config.yaml
num_hidden_layers: 15
hidden_size: 192
num_attention_heads: 3
num_key_value_heads: 3
head_dim: 64
intermediate_size: 384
vocab_size: 8192
hidden_act: "gelu"
norm: "layernorm"
norm_place: "pre"
norm_eps: 1e-05
positions: "rope"
rope_theta: 10000.0
rope_fraction: 0.25
qk_norm: false
attn_scale: 0.125
bias: "all"
tie_word_embeddings: false
parallel_block: true
init: "normal"
init_std_qkv: 0.0289
init_std_o: 0.0
init_std_up: 0.0289
init_std_down: 0.0
optimizer: "adamw"
learning_rate: 0.0013
beta1: 0.95
beta2: 0.98
weight_decay: 0.083
lr_head: 0.00366
max_grad_norm: 1.0
warmup_steps: 391
schedule: "wsd"
decay_fraction: 0.874
decay_shape: "sqrt"
final_lr_fraction: 0.0
batch_tokens: 16384
max_seq_len: 512
doc_mask: true
train_tokens: 258000000
max_steps: 15748
dataset: "wikipedia_en"
MLP neurons of a small language model. Each row is named by its layer, matrix (up: input weights) and neuron, and shows model dimensions 0-191. Each number is 128 + 32 x the weight over its row's rms, rounded and kept within 0 to 255. Numbers have three digits each.
After each neuron's rows, "fires on" lists the tokens most often at its 100 highest values on Wikipedia text that the model never trained on.

L3.up374:070099198080087147160099139140142159129055142180126172183158103138110073088085109181070131115120151015125145102187139146120166161119141139159069093112152142135132081126201169117117098119147179144119124148178149155155069100181128120118154143093187084169169159133136121135130146101107177142134161088120116087089116109150148165145092104085153138097148067152117108130092106094112159177136084114126056090101094076155121128107091134173141150154110139123122093160127154104086102170125164137153090129153166114127092167094144159157128153077129088111107151105193122171161148106114101141
fires on: "S", " S", "As"

L3.up201:082128106137108114090112099136129089162116107143167142122085116096097117136123156107168151129147150121120151102143120139124116104109109109125130121164124189170189038171103108141129144169109173123099125111089103162097125108169147080093189151103133183136155126140081153150108087050093120156051201129114083064128057169145112119109169192077130111222106168115132137131154110128170163159123186115124115153132141146120124148157154154118138231125098112143102153131110107132107145131104157200165153120135131081110143205150157130112121084022164090144153169131121091154131108115155132132
fires on: "y"

L2.up151:139131171115158074152133146142188102140078160102152132090153180067086133120093125163120083096120197145149080130171163164149166138136084178080103143190166199087097124113171118090136133153155111108189066120114118112086148068155131084143171136078153175128051063146102072101103105125132155155142119147094090172174120103113079119143096119118218120118113187096135102132107169137158133135146170097128135151068111097105130154114161092122207114146104131127099135152152119127172104144102158106076115177125101121129134111110161074137158106101170180107136092153094134109125155127091099083
fires on: ")", "),", "\"", "\")"

L3.up326:114158136105170077138157169107143143099112147121174154117072229111121147135083121166112129165109142128153131139079117126153181139104125136115057154124087204124085108122126055136155184136108179112104127173163119123126072122161125157065132063102134089092109139125125116128051147145169125176079194114102115089150130136139138125116126175151158177099139142078143130128154165084144122137168071121117126178161115089084091095168161167181143105137106109080161147124077098074185129098121156126070124137112198129096164137143157138065116159131197143119120154159162087110064129119147126132
fires on: "&", " Time", "Work", " Har", " Sha"

L2.up37:125191144122114086156089111161165170166081158098099130122119117140125092139110125095105094129160186121053130107197160113085082162090162138139111174122131157164155133066148193121099147116115137158120073137101141161128121100140185128106112116124080128163135163107126094144111139149153170126167126120089076170230122083151126177089153095136125060160038144099123105117144095160100118160099109073121125133126071150101186138114164115106215149124080116119137114153157090097080117126128189103134153163149108118246127082129142137104157109111087107138126142166106100104138153092141106130
fires on: "di", "i", " Fi", "u", "Li"

L6.up91:113185147090126095107120118118170129199103152121169188158072129155088082139086142152111110135126167115149167079084150144170087134135086106127119149081118128184126057169137112158158105103118101144097101138130096174106165133100103139116169103173179146107082142170076129104131165147126159146108121105067151146145134132111161112204153193168080089131051108092099101150152101140111114110160112084137148156141134157158125100124181102122175188096065156133109090139105137115095124118135144153134141181119096122215121124098114141061203120126158077096179136184172090076125083098143115150
fires on: "al", "er", "el", "lo", "ar", "'"

L8.up357:169109191110114184198151093118153135115120142136111102170176173098116124145140129103122099114154169144150074172104170114105141163131126134080111119131098123142157129118104112149148133099098119098204139127116113133085139136152153078205097142132096132122114100142124119103103089106116170095168162106154068119127150181134133153163093113156227117189124233161104139094092055163134185107138123149160145135186125101122171089093084113131181140093098155144127122086128157111070147090138087109113111109128073136154107139152148015124118120113114101154165111188145136130105134108146134038
fires on: "\n", " inter", "com", " Inter", "qu", " sub"

L12.up26:140134150052183154180130110097100161209088131068164136167114144097127089107068113128143133125131132084119126118118140125139187139150103133076175096127030108129166153153139142063174091135129134133173095127107180139141137098130064098170124102146119080139085124054173114140103106147086146177154117152091112106148140134128105135165119161108204145174147176099121145163111115209144127138154123081108094156149144111107131195086148078167115116156121158117120101057140182088156080078124080146112118107119067156094119136113177128137142076150100130122179141065139144121094142107084138129
fires on: " at", "|", " At"

L2.up81:134227136142093129096099101111168101177116148087109125115157100100115142129123106105167143052080218160093110144163155134091122118101117153056186141133089118139170136073169175104141121147101114125120109144104095057102045125111121155108121117112100118072147097152076129113155127171121153162150136075167053125184109070144105181163151116066169109168102154129147165159146132109120091145110110128136144116124172141155147144140158192109244076148112093159057119120131147108110150063131122142153178149157102114118110157123131103154119136172116144139156117174136121152117146100115126152
fires on: " player", "ever", " be", " could", " to", " successfully"

L10.up130:100221177134192090104142118111154166144105142129154129138103098162097097054078108179147074137131157124074162125105150126069084152112148115065124132083102163144173125173148151124118076124096104126098093127054119157123076180120126088143150132158079065116134087132150178140083138137100138149181147086101170117169138141142113131120155200179170066102071173117089154110131080142133117114122186087145143164180151124112130139098136159136169155104146149114162133159161135082129141069125125138115133145124122179147103197125155084040143102099149096141131085142155133128185105124098155127
fires on: " to", " and", " or", "as", "hi", " of"

L8.up290:151140148122124150145166171117111112125093078159142122199113171155080147113146143140092102116171147134098127162101144165161149159082105096085169024133113133127118159148130112160179090139146108087153117150138123071155127130108075130094131114158099113075106067120114117128117115170104119151145114135127166170176195163104149118138147090120129144129104127107149167170142153161174098096118103115097132112158155054168110134063132143236144088151122162042122082136101126130098077121136123114090101169129058155129091142122217130092124070161140139126116063154185139211160137111109118129
fires on: " at", "\n", " by", "er", " with", " gave"

L2.up16:164177221131086070096123128118232120125080131138104099122106118104046145098117085130172097089124183102145118114121166158116133131148137150060097146137108167144110108135146108131086140150148139120122093124114103162091026110146097118156132174102192171127126082162094122132140153117127188151144111158097081143115108115096118177175119132160171178132072112155151102162111153118134100167138131082152129113125123133127226092135181092132195131167086137154070140143171111115111158129082171082129107155105183119196125140116126157097098144103110143118096105167103122100134174078104119096
fires on: "-", ":", "),", ");", "8", " |"

L2.up317:134147150195121113089121083167137122140133037107101102123168049113117135137132156107182154115085154160107049094134144112146097149128151134079141127143098143184182102039149172096163094123085209083114129119127118117106108149083106159115159085165149108053166080170095166116142158100093139105152166101149137081143123086143097176107167154076143132186093107158112151128149138117076141137113129099218104131135127114168163150119175136106155125099108138166130111098163165063093179116116114097127157139119141144164107149109141154119094121125133171107080144211107115136156096092175140096
fires on: "D", " post", "E", "ever", " E", " successfully"

L8.up137:153159178128112082164118154134129130124082155114115122155115186167111084095091085189072108079120091140145099143110179148133085219109131126108168122062111135109138118158121114118110122139116150144152147149107113090173081096127118114153130112214120035144082100143129153164101094200137178141166103100173178134126174209161106105122165112153181111090156183121134169092116070135079142144117148156117103136138092121129080176130139168128133096126137082128123087149137086141132079086106083123143054199124077080159133120166152069116119115092124064149091101152147143132109134146120131113
fires on: " of", ":", " de", "\""

L11.up113:096124200089196128146096101121197131140073130094113159107109140120147130115069137126111066116122112147183093150131184127143121156119150192111093110174143173122135078118204121090140057175104172138157105167077165112095113121135114138142149118142143094134114091142116117081150106128123172144136152078128083074210127113104138168187146158208131147096184143068043081182097180143126098074133130070111115141079136090144132095082147104170188122135114133091105126128111157113115173115109152121126066092124095127142110124165137153130128135114123125142140083130188121190158148137110116096
fires on: ",", " and"

L6.up65:212142237132130133083128137108182099135077178126120099094070167083109139105117062107104171085115116100141101132192187115107115140076141115056145127115106116149151151100149105102106099190105158157141113136147128149117113115115081104155133154087107135118111096138114114154132084179149189152098136174110149182145113157138075142210114107142122188122077142131158141155110178172144136107143159046161110126107134108119177067120137147100147110137098129119074133142149122107098154096108131118146137216105146167106125122108107163075102115160103126131126111199135124118137140115084071049
fires on: " ", " (", "-", "7", ":", "′"

L2.up88:155150168116124108163132123161147177192102154080158165142109106115124065123092126122166071117146158099082105103145164112102095137108113135120126120145111156175145114095127125128089105119117134159140087181106129141126130135124166091128141141134079118122136163169109137135088187124119172069183159123030104128215134131117115174120143156104116087151034142117102137089085101108146167145120186112158094163116104123133217122090146086130139134126066149087155089111161082088104105102103222138175154127109119187197138105107138138117191049117113092122132144188148111116130149112179084132
fires on: "i", "r", "a", "u", "n", "l"

L5.up286:095114155133093161108148106215191143119123092128117131136119160118118157124163168096133128161133115114096133112108143120122085134115181071140106141127076124157105169127126105184102137112176092141149082125170127195121132166120194122111152140136169094141182128176133099116125144122157179111072181165137094162137115092123132154049155096117160115120088140181122068133135158166143155175156136127157114126127038127120181088146087093137165117091022121137194148095099098111094118135124153089071088119118181193175121065114123159116097132136130135114081120127166039122104108087124106088
fires on: "n", "j", "di", "g", " Hon", "'"

L2.up89:175129126126122106154149126137112150144108187075157114135155092098087079132100144086195081127179131065120093108207131152123127136147085126098117157097128212127069175121122166127078153129132113125095115139151146145121120107136146101080179103091115126128078151124090184153099152118188143177142087126052079145162110069115142159121093121075179071140083109104150104114120143122122155182121163109141179140118146125142179167137159123099145134128089138202103147161154044081100118106069192170144137113121141086204136156117086148130172089153121113129104149124046113141117156126152141136
fires on: "a", "i", "ila", "ou", "sa", "u"

L8.up66:107074166135135093188190087150138115071121181105137079093139108161118188043096171173164163117094163105119085190116158144090126075127131110110129131056159192107116129078169171109182154105160124144153134143105160113081075140120166112139150068120136070135146126095071167092143182066096162177087138092135095115143113056144121114085109146118147108131100161130153123135107141123101158139117155159173122106150122144086158136157094121110150134128094110139130136144116146073118140120159157149135109089092139166149142128195133150150127120127088157151117184093059076123057118117143180066
fires on: "1", " there", "ta", " it"

L11.up261:148102152069198086134156108152158129147081158132119165136179146111096108091115100092092103083148057045045141130146159125169111149111101111103162111128099134099164118038124155126137137137133120113179124126114129137149161113122148172158153118145177136174085058104117108145089129098114171139162084167096148112148158142150174149163104172182105110110176172093108121154179107167079135124129140109106189171102115159175170111100116138092167102133086111159100139097154116049159137129103139102121113159141080123147113190140140097102133160099072138194176047114128132108122117154171136065
fires on: " ", " |", "==", "com", "-", " ="

L3.up54:113153135141176162123139081103143123145138186083137159139134080093111082108061119112113091153172106023088140173184134149157115144135147070139126101137125183151141137120146149125115066103158126080115052180155149114157015106108149111103213144072091135128083129112131209183140185083123158147129120109073110138158116084134180167113105131048147098109110079133127119145158133087132125190068114127123127184156129128175171172097170117145111107096091160149143128108136114100127094141093114121127124149139171124143068083136149153112155124111116104111120119110164103157154104151138149109
fires on: "ma", " Sa", "a"

L8.up167:135172134138144139135204150128129158138123151099147128172052140157117136151103112150116095129141166114112179212131142163115099114116125123081083074114111135129125148125139133112127117091141080158134088153045124154178133144102133089168123113139147147123109155148102129135060092181154129128093155120081088112174159133139125132170130182144142132114100108065073103160125111119151077101134072142090142157135131122149148036098197144134071152082109149139161127089099104159094095112116142144137159200125094135179154148093122157115235137086144093140117044179197100163153064113107139102
fires on: "al", "el", " Er", " Ol", "bl", " he"

L2.up180:124160174138171041125112163131184132086086097102111139122159147088131152100134119077117075145126116097095123174139130147068049152122167111148167145141128174148075126136105136172086115127113111129148116093132093161157131119104182103149127164099160198172083136153134179166123126130174230125129124171103128160152174111096166132127115162136096125100065117109146080149126116116119068110129123102129162158130078171142182121138112071127121147127076137119149149124161088091104126130094239089075121153083170121145094071163104159107100115147093120092132152118119090076143156092123174062
fires on: "j", "hi", "bu", " Hon", "si"

L11.up283:132193144135167090138109089116160127125074187108163122100099135118121091065090155172120107094136202105147131073181145144094144170097093111128106113096149212165151119108195064117093058120134131152155116139120131090092111144104102128130169150144155097115100063153087152133074145112107145169107108109115115116212130097073159225179140167113160097099111122126128139117148122090107161149088096081099157143148132064157136147058130123183180122139148137074144068108123125110115099125162162161098085134122147105135064173136170126080172099152105117149122121189126116130129138130096160139
fires on: " and", " or", " than", ","

L3.up84:116144186090116074120151177148152137116061067178124168168188145147122119102127125118087123144111139073142098131131169154143105098128143161147060132090142144170114075049117123101147146115101174140068099132135134170149118127142095099091125140150173170121163147157145097068075108063135178142084159157074115138146176102151145113101148104129103109164083113093131154177136138139124154117173108091163086154128101102089148082142110060141125217145107150118150128173069160157043099137114229141131145122107182136146107111099139192074134130106116098165103144099092109128165139103117129129
fires on: "M", "S", "s", "J", "š"

L5.up358:137173185132095154126115150176232155114090082099107136171035174119052175100131133145125106159119153125140078139140160191123153149091144133071100141176077139120109160106176087080131129143123141115102072136180114120159131149139102123106135096160155150070136102103108152098161130098197191112121149116137142126145142103113110224151148162150155137122070119146117078123127163143133133138122038124136111129083121143111170109133168112129191055110103110148137140099138134102136130094110173095137090165076166159118148182068143129064101121161175164108125132149156089109108138125125081139
fires on: "w", "ed", "9", "d"

L8.up229:202186168107100106093133164107190111149131111140147078182106145142138133143155131104129160099163149157068071167167155140117138146151111156116157093138091134150116152087112180120088132097150137175179150086118132143133124114172154120094091091144103123126186114209154125127078111185136161115137134146141114074080120160183153202166124130118175139111095120081157137111119059123123156110092110092191124128202133090178142140103124136156132159084087139109122056095125092174106061123121134127109133129201169091150065135086129115172113111106082097124157130154152127131101143055108179071
fires on: "\n", " m", " well", " Thr", "qu"

L5.up195:108159075166111154133220141069145118193101101084135097095145136123092151129162131099140116111131109150132136114086164150184123071115147117125033124180125145141100112133125099102084133073141168101088071113154108146151164137085122086127135120101107155122109145135136189089121121169131157133142128150157077144074097114139144166078119105138113158093133110085151138116130129088137129186181093065136173115168103183117136143172076075115108185183145166134145114075142178154133140101158102165112102131162109133134161122210136156112110128055129190123134152121178182139189164063176099154
fires on: "s", "O", "te", " New", "9", "in"

L2.up131:119222157149127147116113105183156124163128189084126187123108132126131119135113109150108107101153227149102123054146147188096139147084118093154120092154138137123129085062165072126149133114053127113141084137136038136098119173122150129134146170059074183092158112130116135166131159140107133132120111108106071137179132086104082116130149124085164090114135168157124091109157142110143168153148106115091153154103108120166133136069125140102153102117092122077109101094167077056171101106164146114144114138120093164097119156120134171116121107140168170136117132229170124163113121104154062154
fires on: "er", "is", "ers", "r", "ris", "le"

L10.up206:146113116148178108140150148121158067131096128137139115145183117168119132088092113113105107108155133106044120073105148150097076118110065121128158100081175157097129143124140150143176085142109077107113079118160176159184142127070145129146114089136156142096073118126102096210114149153116145138155109175104113117145236130074161141145102100149132145123114128177127118160113143135026118116119122112086186148105133117148183114078116161147136123134119114120085094131153154070161101133084157133173064211115100173166159130186110131157118122098093144116113034122145116167181147099138152103
fires on: "==", ":", " |", "tra", " ==", "dan"

L8.up198:154199129083144139100126116090113141141099128106112105142093188154127152112090207176120046141122128139163127184114136135086130153137158142118148146167101122139117116138173093112136093151090106092111138173119099107155146118114129122137133073196153141059050095067080219096144101098144144134141175081135105068146106130080112139090176202150150146126138112146098114145148171138166071145106116136139165150109154155150090148122138168099180102096126087126106096081120171164061132133126144143143044144123169139114111103098136116114092119145170109187119113124200118081122091072116196149
fires on: "/", " D", " left", "d", "ho"

L3.up101:139145133146077087122126193115150129144135139109148109110123081097102094117124171110171108135121140079100104111157143135167104106200120124093135097121144185174123143144129132111125109112138195087119096155137142141146133117134144070071172104116089105104115157218062175117110178071113157144175087102057060167193111164131146150117152107082169098148049158107133131151118131094073168130094110097158107157156154123140172124114218098168148110137098130151133118151144096108093133112067180117169161147084126128209114142102157120121153044054102155116125130176104126140172131124121107119
fires on: "e", "i", "a"

L11.up336:145122098100121085121124129126139049116140087110181138132153134089086096107110129132163149098112145126120136132137140095094132126100074172102147133146071204162136137132127159104149076186122131106128104135060165077103113072150123107104137117119180101131118120147112093139152167117064123128131166123108110080159131180094137183143209230127158069164091160067149121141156120160147105132130078118097069155146171124171145177163133150122172120076130182084142144158150147077136111115033169148109122160148145146115090200161163148067164122119130179126097101151119104137129080119149193111
fires on: " and", "y", "i", "or", "o", "ad"

L3.up353:137129125105122077154153120121138154128106147122207093196083166124081113119139118209122054057087185122123117109132148162149151168101041154089176116178150224137090123122125081114145124117120145129157119125157109120116143073115164066144145107121218145129046077139098085120095122173091126103165124109113103079112147185100105120123135207148158144115131117113097114158110167167118138146159164134131112164106141077163135116149174099114132129127089144088099089140188113095117146095117204139128120152121125170170112124101123074120149116151185170180151078151114131113142138154115120100
fires on: ")", "er", "st", " ==", "\""

L8.up335:151161112125137157093126080105134111125156092119159115163130110159060103115112113147188082114173145080146090145116140105108149135097061163151177140097116155058149096099103101090139108178167095075145117091115129092084117106092068097157165121141170136114114080091136120143122156141217128137143104177059100114109209125093142124134090164135132108106122137108125125102087104141115117183130159164119203162159184168142105134105137093141149193106137126146074128122082159148145173192051151174124073164143121099110115170088130168112149151091141087194184089094089120129140129152115179105
fires on: "ed", "ous", "ic", "ive", "tic"

L2.up168:119192141076096147113130147177151135139118145125126175150055117097098138118067104164099097087157226122120162055103147215147165143079123107142079071138144144106136130118135117165103133122101098110112073172099088181123140147126121122134114136086081139106101112068114108208114148187122151086142108134045158142195204112128086118138112098166149140143103126147118135179137113148125146171122106102074138136078115133135182082105149116133138117136115169078125097156154094050084131119164151115122142169129110159141131072085146132096171112168170130137133070148174130146153118116114065139
fires on: "el", "er", "ris", " Hal", " Lewis", " Sel"

L8.up128:172136135064214130173105077079143164176130142074191151108160140114123160133072127145158126128132108097139133096080167134105141113098100155160110154141090133117132127186120116144109156134109133062142126151170140214126095163108158123173118145105098142089104125126086150106145130158102151132151134128126088136122121089069149061157061088132140179163095131098099213135150113121128059161127168158153123172125151073132145112117109123178119091123123090114118084135109123056178128112089163140175041177064172127125133151097137154098191116124135141155058146125108141103079114064144117132
fires on: ",", "9", " when", "8"

L5.up158:115128139112100069136103168150163165172100161063129138185102159129057122131117140179083039083108244114156119117178156185122167138110085183108134125141138201103120087076160085118156136104174141114118059133121150093166089082133152113118185113096197128124075135174109118116149121134117144150164122093127093119140110136126126184131108157163165116121107110127116094126097155159105096216144122117111132121092126105148128127165184173140148080138058139115092141142130151140091138124143191131121077192140083145167137145102096096118175099134164154164076119114155105108143125146123118094
fires on: ")", "\"", "'"

L6.up288:114146127113165097067143135179159097119119116129196151168125115163072091121156138141111138074132169147154112152151152104139119122107021135131104104163144161122081031101125076114201133108121124103132106119135101137102138131153133120099195098177133170059116157188118127131112182126133128063120159137110078087110117181117118172159174200146150093107116141138123095105156089123146159153139125095139120165106124112132135107120190122165142164117097177079097061144087196113124129130133183153125120207144094072157149136137133147139181152047121084115157136138151092084085080129133127122
fires on: "s", "st", "th", "y", "rd", "al"

L11.up158:153151192125117142127132126098160122139090120137145125150135198122133131123125169130113112137119134138110112146133169148100101166112146172078091174088104139120144152080157125138149098109080111161119136147158105079151132124153080081152066124158175131105132156183156096113080132071105185173115158110127111085116117109135108140183124158121175064137085140054098135139129063098073112171157117096202093179117084101163123100072128097197135153116117112145158118151015175108040094149085092107139079164147168077129159180076112126094146100134153145089116110139134118119143124070132173096
fires on: "H", "9", "1", " W", "R", " Thr"

L3.up65:141099159132175108153090143115117102076108188077131124088161127176121116062155153124157193086095100137093099098143174063141107116111130124098142140127144139135115127133140146134134124193135173118100148103125103151106128154160106128126195137072201126047132033133115166097141108100090173165085109113157102141131032151182160109158091151106130110179156163105185137095144146163082094118087189108159193137106124101126131138141135169111125096131121131168072139159154119052127089141110156114130091105150135069074093156180127184063129121093118152149104125106115106138148135085117166103
fires on: " there", " There", " it", " me", " dis", "There"

L8.up331:195144148075136070098114148117182121168125149159172136122130186093083144100086111113125120092159152104138043196151138160138127089092123137077112095152133156156086138091154129094131148135142142145162125125088113056103128063134097090123122109083124152108151105176076125152111118147156142161133122129119074158183110075127127143161147133116196145118002181126146177134099182055144095134177145127187103121099139106126105101149155144119153151162072069162089128150169127120162090099133144116122114125112081145135175154154171138141143120168075177086124174121096143140116159102155119068
fires on: "),", ",", "\n", ").", ")", "."

L8.up298:104162122097123092054107115118130077126150103121147189118118103139098047114178089170158120111144111139155115112110134113128144142102065089076172138081118175183131069093198150059150111152165144090117126080135107135097131034106109088125138189127137146104137088179092140141108164118186128130139106114130092154140165172091101103133101196069155102140145130118128073142140073094119072159133154156118177156150127131170137119137136120137148174100111167115111070153131183139152174176076114182156156129186102100167082166134155077143132135062136137118179088144103131129136113096158097155
fires on: "ing", "e", "ic", "tic", "or", "ine"

L3.up165:131139132129104120120138122191163131129109121149205103151120097105123028134196124162144125142114110130140079164117141095182108103117090159123171128181166150168093126177135129106124131090145171055109114098136143037080105124143117099062206167135154152102155115147108107078127158067121129099117154112137150107106078145127154118148117184116117203172159114075159134141122173090138131121085137129163072139139133101173141148160225117103122163104084144127128116122095184142143139139110151176137115129135137124112123138135188181119193094068118172095172100110115079134109063132176161150
fires on: " World", "p", "ome", "x", "ic", "y"

L11.up308:117140178153145126120141135133118132173095114101197166130127156134144130080097136152095157082105127096064165109137144165137153127074102119106063068101082112116115110142133142121144104122086165126132126148158118169124055177131084163099114158120142076120184092142141134157137141060101150166108101126164127104123158119147137095160133135152151123162169163108150148192156122075111157147101147115157104142148148067144078090079166089218129090164154178088116087145103123114112055155103079135153118123119154108032091186094183110070191154095185145081109109138164139177142117143141080160
fires on: " W", "S", " at", "s", "|---|---|"

L2.up377:201093157139165112141136075115143118089106161093126136165144125142129122109069173136141074143122130073104110076158137136161130114131144127108063121111151231153094173111096144107128109138176125121113077174147146163195109059118157136118218125085153100122109161114147168139104193078125183149127119162087098126140131089155175150126117131110142107095111077130158158137107150116118126187147120117125156131148089141104211130111182121155116109121075131156129151093162114052125088140044177098048099121155164135140130110159145143073136114185092098105101121093168071122110147133110134084
fires on: "ma", "Ma", "a", " Mu", "fa"

L5.up215:134166182092145110175174116159185141137100104108092173138110120116135099071116148160081144148100175120109124087101176123140122161112154079117112076066110130094095153140124165193159080141105157129151134121136064139168100139091116140137131099096133095111179088068182150150140144144143212100111119105165130144102127097183129121117137127086148114135131150197138094100185144148113121160104124147176140128171101114148112166104085129150145092110098181102126121090165080000084096103125111093103161146160137139097050099172127137120112128163130146198122131096118117211146148132099100077
fires on: " Ex", " As", " pre", "uc", "pre", "Pre"

L8.up93:149191149156130127064160134127177133158102105147119118136088169150082122150117087145078129133188142123110105167114143141184098179149109152072106100091101163164113092169109172113121132136125085106114123140143143114177122099110112149182131128160150093103044147184142068149071114201154152134128086117107137163142207156178179083131065122156214155114096114129161163136130050083136136108160066092094138127130141113116185140116178103194147121137125139097119122154102097140088103076085122123106098153084141124196162128106134090090140150105110083107122132168181123119154104098120147065
fires on: " of", "2", ":"

L11.up47:119176175154190145159123109094174042097101167136130171101081169124143161108113103147139125112130134107119132136142155147094087130101162134074104155119079098147133141152172172120122052138099114113145138177094171085160112140158143083145093115157163089087140128152113155086169161086103156100113142076123057088119182102136144134128144176114151081162083215137132127183130123155087152098111108130179086144115129127184140103158127089130128111077095167129116106085162169104108128098090103072138120172135170107141112198124146086071146154148121139104108070206100135103132122061142170060
fires on: " R", " W", "N", "R", "H"

L3.up312:166160153132143139150090066157169152168096183078118153123124114160134109141085149097184050170117171094085150100142147130157150143147156134103049133103113184204115147061170166088105116092132139150116084144102118153146082101129168141098107094168110137119128163165131126149079189129152163112121101128074082127154082100135159185069104114112165079155061090102152107111112071086112156133131087101129086161128095118153196125128201087138149149126103148123146139095119103116076105128088171096175144118112148113198101163095137129122147109111094058102099141154077115138183137152107112121
fires on: "ri", " R", "a", "u", " Ba", "i"

L6.up318:098138178100157086100160124085144113134128105144130167187108164090083180160133097148131066131150118132155127096079143106097165128153138157085165150129104127129157106152137087137146085133097143095144124094133110144094133122114109113131128173139163118108108066150116187144145143056070146169118155132086069088162143161137145139196092099144207084141144157155105142183219113076131133128094098137174169122194141148130134099113152089137125099101122181128098132140135139115094176167108148134101071094077182107152124105091115084121128103152141099153182056181127117099097087125183173029
fires on: "d", "te", "-", "y", " north"

L11.up120:151114157092146116154178135111142167115133197110091138136118151196098074079169057165172121071107099088130095127087167150138100126149090088119076145105117184096145117095204130102144074157082101099144102086080148145168158116096090145150110103158150046141105093145138126129116090135139180163142145097077116197133150190124154133142055111122124131108109157118107109078180165144091084138132086112120124144113182123146161143103134141125175128154109128134039113088165117126154200079133115143144052166068088134127054108146127159122143122167118117115162108142181137154143120135147140115
fires on: " ", " |", "."

L3.up336:122138132150178092076155104156145050162134125075155141123077106119114058146110146145212109144101131105128136086191141095154162142079127140124113099117066192178116094115166096077153139138103127104135122095163137138143148119163117082057182148125117144086131171155126196141126165053104132166089160148105101096133051165098166140070126159090160071142082106115115132153124121093110142182161151161130190149114116120142123082130128123124113144123113184171133169108140127077105120142124147139161111096155152160176149220105162116087115081082159127106146153173072087173107134123115158117
fires on: "ie", "y", "e", " You", "ia"

L2.up120:100103115084122141142129102111140113147123102143172099112160113128150121123125127144155128117128161154124047161149121110113123082176095123110182086139095198170161142128137120147203093158166162072087110169081098119118127085072105148050210095099165111161157117119108164117120116121119121121126159058066070105162124162123137123099124188129131168146159129118127158159165173089120069194113069159117176080223132093149179177111173194175131134132108128107121116102092111098147176081113182176149121122136153134160121116185156154163126116170099152124080129118182099150139105141117145122
fires on: " Film", " Super", " State", " Broad", " Indian", " Texas"

L2.up360:166199150139116075129098169093148104119122082107111143152121161124075133126171100098114101108136127173195046133148137118148114133097118144046155155175112098120093070143180106146153092151079120131118105083140059114169083103085075117090162090090126111072072067101081161127141096155200145150095157123084098100150158117131137171125134143119148140096137101127148143154197136155188098160147096119148139151125162156190152102149177158101149142104116147156089139096177128132128188138047113154142117109170162112085140187086088155105131155132141143129156113125137110153184069119176157139
fires on: "ed", "d", " met", " written", "ted", " D"

L2.up325:138137153046135099069156144098102161122126046139123175119082069119105127115094070134118096136106130078168085126091145153108138117107142110139036131149112168133160102137159108103088143125159113041128058186182168165146092132082100120099152173143140062114107179068164110183165131148145151099112167167109088131193182131143156157140097128096139166109102122142105206192180110110109103142144098144127110131091120105122133099159169098142127138129092171118153116140144145133124132144113196141110139162106153165206139153071108083156091120133185155098135125121138107078099126119141095141
fires on: "m", "n", "s", "9", "J", "8"

L3.up232:159173148109153075189139114151132188127099082120094215186083149139113084123150074144111118078140142161162073070204156132122087123105120118123043135152102114099158104130233152121118142093109136109160135115113095174165103115103114093175126131087075105093169117105097151162128097104150134067096115159136076112116121125160152178174124164135146128105136186134090129077169068195099129184083107087131127129130172119129136087131168102102135144091103159145068116143154124103110116147110167176076140118152130162156180064131121092144138110136158110166135124149101138096154102093168109132
fires on: "in", "s", " author", " review", " explain", " noted"

L3.up141:129116164169095129108134151164127120065128156128151103157120119153095117109149164126137083153083092081157101121073148156116102081146155121131107085129128127148081084102195135128157117079134100136136130162141153130177149165174115078105164145130113083147068136171096146092089172115113176143056151185165116159145145150110157127120174136118105095114117144088124120168110178158105151130155118097122126144168108127232159071103124104154150171044072162131177081127095107128054122125123149089101118140112131162217112081149169106073145080064121149119088102150174065149165096140174124125
fires on: "l", "j", "r", "n", "kh"